config.yaml
n_layer: 15
d_model: 192
n_head: 6
n_kv_head: 1
head_dim: 32
d_mlp: 192
vocab_size: 512
activation: "swiglu"
norm: "rmsnorm"
norm_place: "pre"
norm_eps: 1e-06
positions: "rope"
rope_base: 10000.0
rope_fraction: 1.0
qk_norm: true
attn_scale: 0.177
bias: "none"
tie_embeddings: true
parallel_block: false
init: "normal"
init_std_qkv: 0.0478
init_std_o: 0.0594
init_std_up: 0.0684
init_std_down: 0.0684
optimizer: "muon_variant"
lr: 0.00701
beta1: 0.95
weight_decay: 0.0
lr_head: 0.00519
warmup_steps: 0
schedule: "wsd"
decay_fraction: 1.0
decay_shape: "linear"
final_lr_fraction: 0.0
batch_tokens: 16384
seq_len: 512
doc_mask: true
train_tokens: 112500000
steps: 6867
dataset: "wikipedia_en"
MLP neurons of a small language model. Each row is named by its layer, matrix (gate and up: input weights) and neuron, and shows model dimensions 32-159. Each number is 128 + 32 x the weight over its row's rms, rounded and kept within 0 to 255. Numbers have three digits each. A neuron's up and down rows have the sign that makes its largest values positive.
After each neuron's rows, "fires after" lists the tokens most often just before its 100 highest values on Wikipedia text that the model never trained on; "fires on" lists the tokens most often at its 100 highest values on Wikipedia text that the model never trained on.

L2.gate170:124138127111176176159135093107096159136126125111160119115126078096134075170137085064140117156101075108132082092187148151064167105124116063089106165156128131137064129119155103139108154137119091118144135120126118152145146138182174138101113145079124138113141166139141171083082187150084067112190109098132132132079152126150088106092092133124102087173076135092145113113076154052132099156122
L2.up170:142104180119116130139168159118072110153151138089088117152150201065155148168127135082110185116120113150138111105139157120074133119183146139167179089132123094110113145144107110084098136124121125159180179152125177110147131140098144120123182164104152139149129131127145173105160121106103111155086072141139085122092135136057122105137050139125065142206131129130117127110143107074104162192100
fires after: " ", "\n", "-", " of", " ("
fires on: "her", "==", " th", "in"

L6.gate92:132146137129119104092146106093153162061106137108136104097095140083167117112077165104128156111144097075067158149148118142078137112119123185148160142130110102162112089123159118113090072123150163098150171130164115114160168141124092145150112138113173114180149069185149167122178138127169098134151117140131125158102085152109100160112137202158088161169089123171111169124059085113091103105125
L6.up92:065101149092101096119165203106087072085136145119105066087141176135150106113138154103166118151107138080070077138107145138053087110126154110123148208114132103111153115184172118133088152123099162198182131170122133088149113124070135088105104086119096098110116136135166099107110110148215122124126118158074076050166148096138127178161125200176100148178146109125139088161153153109100053157139
fires after: "u", "in", "v", "y", "il", "p"
fires on: "ir", "at", "th", "ab", "c"

L7.gate83:119092036123148155155061179146149115076169132091093090129116107122064122126164105091056186109148139092093094146127114125183098158081110141087137140153069161179106115199135085076149130112080153133068073083152102102144159083124127093100134129155071131110137126104145114155182147127100090124128134144127132098105126130131087168119122136076183092120110112126189138160092086138167101067131
L7.up83:165164154069095136119112170179109114149084129102102118167118139141129139130136154124041110147169129083062136145100138126094129135092098204149095077124150159165123159197155145192117139168163108151125084147144159122148175156158086088130110069138062113158136097153156146187122144188170120112104121135074146187112096081156120132098133169179150140154102136086097144173104135130161179112126
fires after: " a", " d", " o", " A", "is", "d"
fires on: "b", "is", "e"

L12.gate63:137156177168179061160175107120145081136133108126068150154179150132130122122142142071090094182071140153093162103145161132115132139149109116118146102165113149110121109072162171107144105087133147109120128093107135127108072115147124118092162099201087174115050083165213090102114144120160099122144129056070107081104160119105110143102082162172087187118148113177171090140172168147134100147119
L12.up63:105108148159083172104114140171142080117119122109119121164174096155152234187076076126148114139104142118124041174105107168179023148133156147174112138095130103116167155186136111145061101173135105165169132117100142124121089096113091148191105154218084147106117099106103152139145074109140134140151138131147079075114161082115117092144107132197163159132154111061074130100106150109163124115108
fires after: "\n"
fires on: "\n", "k"

L4.gate39:107122124134142153136156113167147198098112062174152170095141119072137114146154064155191096138134138140155149146183092114154182080141104107160158158177123146148072131098138134160067095091168147116094140167128196116125109187107145127133072159105136120136138063133071123176108121059148102081108122165119076172136111120084136114116111150055135187102128122075132131091107184095099149174153
L4.up39:123133127205131121139085117097150154121064106119132051144097147102101089109096156165154100106069097142105206098159130178079146140039089111154075083142130111160132170091171084122108114130121123146133120122116174149172173126149122124134100083125144145209137134126081090175098120137164113161117132088122132135123093169117075105116143162126153150095106087098113164116122074147109141146120
fires after: "i", " th", " the", " he", "um", "a"
fires on: "an", "n", "am", "ld", "os"

L6.gate46:091124129135129130152175116129072115100133133099090121166127097143112149190105066184133117101163092135119116108170137121078095125199096139138133157098170223162130146185158142101115141150190152099145137110084081124148120186141126100118120149149107107151121075124140183169124087200102062091122106063133111094120121179180128174196130093054125118150129110147071126132161084101113157120114
L6.up46:163105074148106122143178141096120144116144114114164120110154177173141188157109170136129111091101127165071120166101146160134164071077106142112115158076175182125141113138208104107088138145115120145124145098091160095146130131153119094164099156141078101214116128105117123077119103118107180164141131094146098110099129148139094089058096113100132087137177083160067105146156145171146111146102
fires after: "er", "r", "g", "ol", "um"
fires on: "ent", "an", "n", "al", "ar"

L3.gate99:068107125139161174121187166062104108091151114155089099147121148142141160197139166108100117053107073160113151079203172116149138125108149137130122106176132083147152125175163021079111163142192137168194132113089173086108118116135124120136068119103090144115116134119128124075170125137168150119115142112119150207104108127083110148174127120122083148187107098134168143177118105137146114165099
L3.up99:175140064149148113157208171106087086102115164101171098128112090066131063105120108075181087169083120049145117051142118115133142183162155084124171121151130099173094157169141202139174178088084116115123122104152144148161203141076154121133141159133148115148098115123124118130103132142121120111116110188142094141100150132084101164128092143193161162110125102131114084188126135173142117140115
fires after: " th", "p", "ip", "v", "in", "l"
fires on: "ir", "u", "p", "i", "or"

L12.gate90:116107150155174087157064173084124081129072095107111129111166147122110154113083085140109186153108107075149173129117199133068109105168119147127083075147093091149109141161127105129131113105113125175126098151112185156113190125193158127134197144126101120152113076111120063040149087075091102164117119117134159118150149106116111127088097213153128105107143093157086132162137156072114147079151
L12.up90:180098113090050167146084126118134068149137128117119144149154145111177163050143143120051093170190097166178106142140107098144111146119158166132114044171128061118129123110188155123115138095172109086102123170138090109156118072115141126190104224117140131131162142123163091154146106168127099172157121115138099150090149162110177196119132146116101083137103127130109147111164113082074132139120
fires after: "\n"
fires on: "==", "\n"

L8.gate44:104171129172124067123084119118107099108110108193119109142116152140117110046134149125106114151077080133108122148149181150096094143136137096117128164112104105100114123105129175101134108153127094116122103112130190156077065098167142135156154049119078169137147150180117093171148183089108160124104099107120185154083117080094099151141144174142120129101166134155082104067115137071141142101152
L8.up44:137140109133100094158096122079123127112171088171134138140066176115152140088087095059104083097157099105115137165152166162119066126132081127124086134174157123100127082133151156094131103149183127146155093092160149137131127088127108110171093130113077114121092170146100162106163090095129139211128072070103134128047168074173142182103149140104110134073140184094125096095167160144125133134093
fires after: "\n", "er", "."
fires on: "\n", "=="

L6.gate19:128081148048154143133182146108123123158097165071148130168126129107157144162110082082122163133189087115144182157173189117150098157100110178069133130150098130105111060150166134126127102105124139109092103110127140127141162146180109165114109180067069087162101148142121141100122155144083123075179043092116159147052156162174117191118114115122121133131133138130105109162171116118106140109149
L6.up19:090145166160032105142120093140114126137096155076171107176139128107107118166105108057101152152089110118103111060132111136103109095112116137156103135100134155123110135119096109208109072127123075136133171170097113129130143158182157118161142138100138116096146151116151080041171137130122106174065126128101085145155102153092136111178115139126079103136131137114128139118122148138176180086096
fires after: "\n", " ", "up"
fires on: "==", "el", "===", "er"

L3.gate167:140135149170135159124135125131154167140079138098118148093135123152137099161141077167114110162127115061135116146105135151120070141106092089156132092163160217102122089154100161125099110152103113102094103116106165132135136185136132125070106119141155100145120087083163143097074114100093075111130184173107182070073117088161162153097065094139159106163113186166110140165061159119059138146137
L3.up167:142132097150089106151110142108111180121099119147100208101135092132091182153089105150153195164108185098153181100131077133126176090173152123174125115101219158141081158143114178152087200119116123151096133106150107110164110177131144105068102166162154105137182087136117132104123124117104091132136142099062121117088153123118149115121068145107176160129170129128182121151149133121168138147119
fires after: " ", "e", "ot", "et"
fires on: "her", "$", "an", "he", "op", "b"

L7.gate131:184140149110178131102116106090122178110189204064149141135113115156123132042169115083145145144099126113083144158148112090110089117195094116078114079147136182127060131153085084135128140125105115128147113150157067174103131155177170112149085142149167138144060133201139106146132086121141129119161150088136119117170108168135104149126088134127185117161159115068127134141116126132134156145125
L7.up131:150095099056111155128108073139141143108154062078130115129084162121050140150114065117161143150148135098124155157213121116109114123102129122121124150151101158111157188148111071130078152139090180075089125108171136158137119158094153140136094104121091159036143093150103101078180096127117170084167110084083111126140079142151159090120125166084132084161135053132169152108077109101154139130133
fires after: " C", "c", " the", ",", "–", "ry"
fires on: "om", " com", ":", "1"

L7.gate177:181155144138175118116138134101179090122132085084170095129102158116127132158134160097113168176098165179155227115147120144163175137155096079099139133121057123100182142113094175181089112165103092151105154144107104102119063056150159108110163163110127106077137139082097212121127166084138194111065099141214172171121089150141051157187085099134142132155071110141148092148138151131095111141107
L7.up177:064092150170143139107119132173137156145120137125127092151083183129103119155141117120139154098108065108167140126113135131145144145142160122130090136140116159150112146166133163164123239130203131115147144057115177180111084112147139056100135120130083130158106153099119090125180155129060170127131133169134122156077069105053143119203108113114074146105130135152128115169154032113129224156133
fires after: "r", "al", "z", "ate", "p"
fires on: "ch", "t", " |", "est", "er"

L11.gate39:135164102132103122128084150149120171126143203048104100096096116107160099056135177118145134084114126151140094175116108182102161066122107106064089177129117131074137091082207115079176157136064102189159163161127160117116177117137129103085100141149154067141074147118147086121131094117137138095090123134149129056101151099163131114125103154098149090172121176142138096164154129107111063157138
L11.up39:115131147140178107149105121157217133121163170130146133073077083071102109088140103103170169171087130128085108191121165112089169090136127122115158127103160103212127098103153176133112152095055136132126148134155105105139076157212147105092178130149134138103185164161082080091164164161122084194107097140111121160175112090143143135146156139142122141163103131130080086167101142158119070113142
fires after: "ur", " s", " M", "o", "ir", "em"
fires on: "ing", "ag", "h", "y", "f", "b"

L3.gate152:167197138152145086136111135092118131091089079137101131098099116174069092126110153137134126110128114144126151129140141184134139088128146112122178174119154146088046109176136122128131143143185148073102108109111118119111206097092096127088124094105149129143134091140106148145100131141095130176086133128157106091103084175059208141136109075096089150100166072083099119137158152143115144120133
L3.up152:143125140169070164159069129088148092135137129159079084118107067097166163120146099086132172155077105132133123139166152126151108120176109156201137157126143129156148116101137111086085153155149177183155084110088164121108105137123182126134129163173147128136156109192111070108147162077134100163096199149113103131148133131088094116119050161102153068158126157111086170155121119144109177124141
fires after: " pro", "ro", " con", " st"
fires on: "d", "ed", "and", "is"

L2.gate125:101122132153159034180093103132136106094126117057156081110123138133101203174063151125147108129170151110154130124124090096106103165063102150119129111158140137107143154164098124160083124136112130129139115127130100145174156111164129108152095174129087062111095158119149138099149218087135182170169128131152098125110099106158144127137141210173176150137093105104142140092105181154121138134084
L2.up125:118124097152167116165131113100097184179132185174075095086199098155161199166138082125060126113171124163113118152134110141128101101119102214094128122189170130090134093146136131174165149146102130113124136082133128124168105088152152106143101161128163125095127158101136080132138137069129164138139161134140140055111189140188111108145142138174151214138091155124103160185152141158088113137090
fires after: "a", "u", " G", "k", " K", "ak"
fires on: "h", "ur", "it", "ct"

L4.gate80:081128119138113162155139107147106076143070156112118171081110038143179117074163149145168078162139205162072127138103111099138110061087146120128191119181138187133125191064186110112202150164135152123147123144102149116105089070143158160165111146124145138153167134145126140120179092123134079096106126089078130085134132127102156107180094112172124108136116165102141156149158137160146137102134
L4.up80:138129159105173170198152054105114099143141103096152203101155092159108140086160073122159099171119077110096130105121038150119155130082180093103148142172128169108105219085145212143115086136134127149183165081115158139108134173138164160139089114120130143080118160187213169124100105112110139149095126077110135117144142094101094110142103132077141124085102123217153191144096156123152118131117
fires after: "c", "s", "ac", "o", "et"
fires on: "if", "ab", "ord", "qu", "id", "ast"

L3.gate40:116123208137160136140117147094131132081151126102133107050099092163113082162083088232130082101102159172111148139137079103132180097134091066135126150103172127138114153142168111148135160127128122110186117107114099156113139144159154161138097172091112096058143101101129142151175166089103158171163168078099173111148076165110080103113155118118116174086095182075131144139128154133100123173097
L3.up40:135125133169163125141133100106145119178180155161146172116078154047169100124132151138174116062132083180094177172114142154156130080106110157093161135131103094164127039088163096145107122069159142133108075127124141109178056148122179106136152128172139118080147041106157086154109170146169084139149142094151135172154176101148088114136149151160140157123112117126132128120148160160141154099110
fires after: "u", "o", "i", "a"
fires on: "h", "ag", "am", "an"

L4.gate67:149136117120094147063144160086075161084106233113110154141141088147164142140153120094097140139137076076126154143065141167141191134153061229109122141149157086107105098141124143175138084126159129148100191159083133136114108156109152176072095117094111093165093129117097177075137152080129168145098131139112143065135142098147184134152148206141194146170096124155095085102103103176136093167152
L4.up67:162161084156100135101078064164101101126140173118169142185214163134128134096075134105152174145087133086100110107101122139138096188090125140103138166099121143122124119120119090093110122150095083145117101173152088150136127113079114111148113160134122117160156115165160140054136142145101108138156121158138092153173148124135173092152142152123109156144050115134152106110132063154129198114150
fires after: "us", "v", "a", "res", "s", " K"
fires on: "ul", "el", "ing", "et", "in"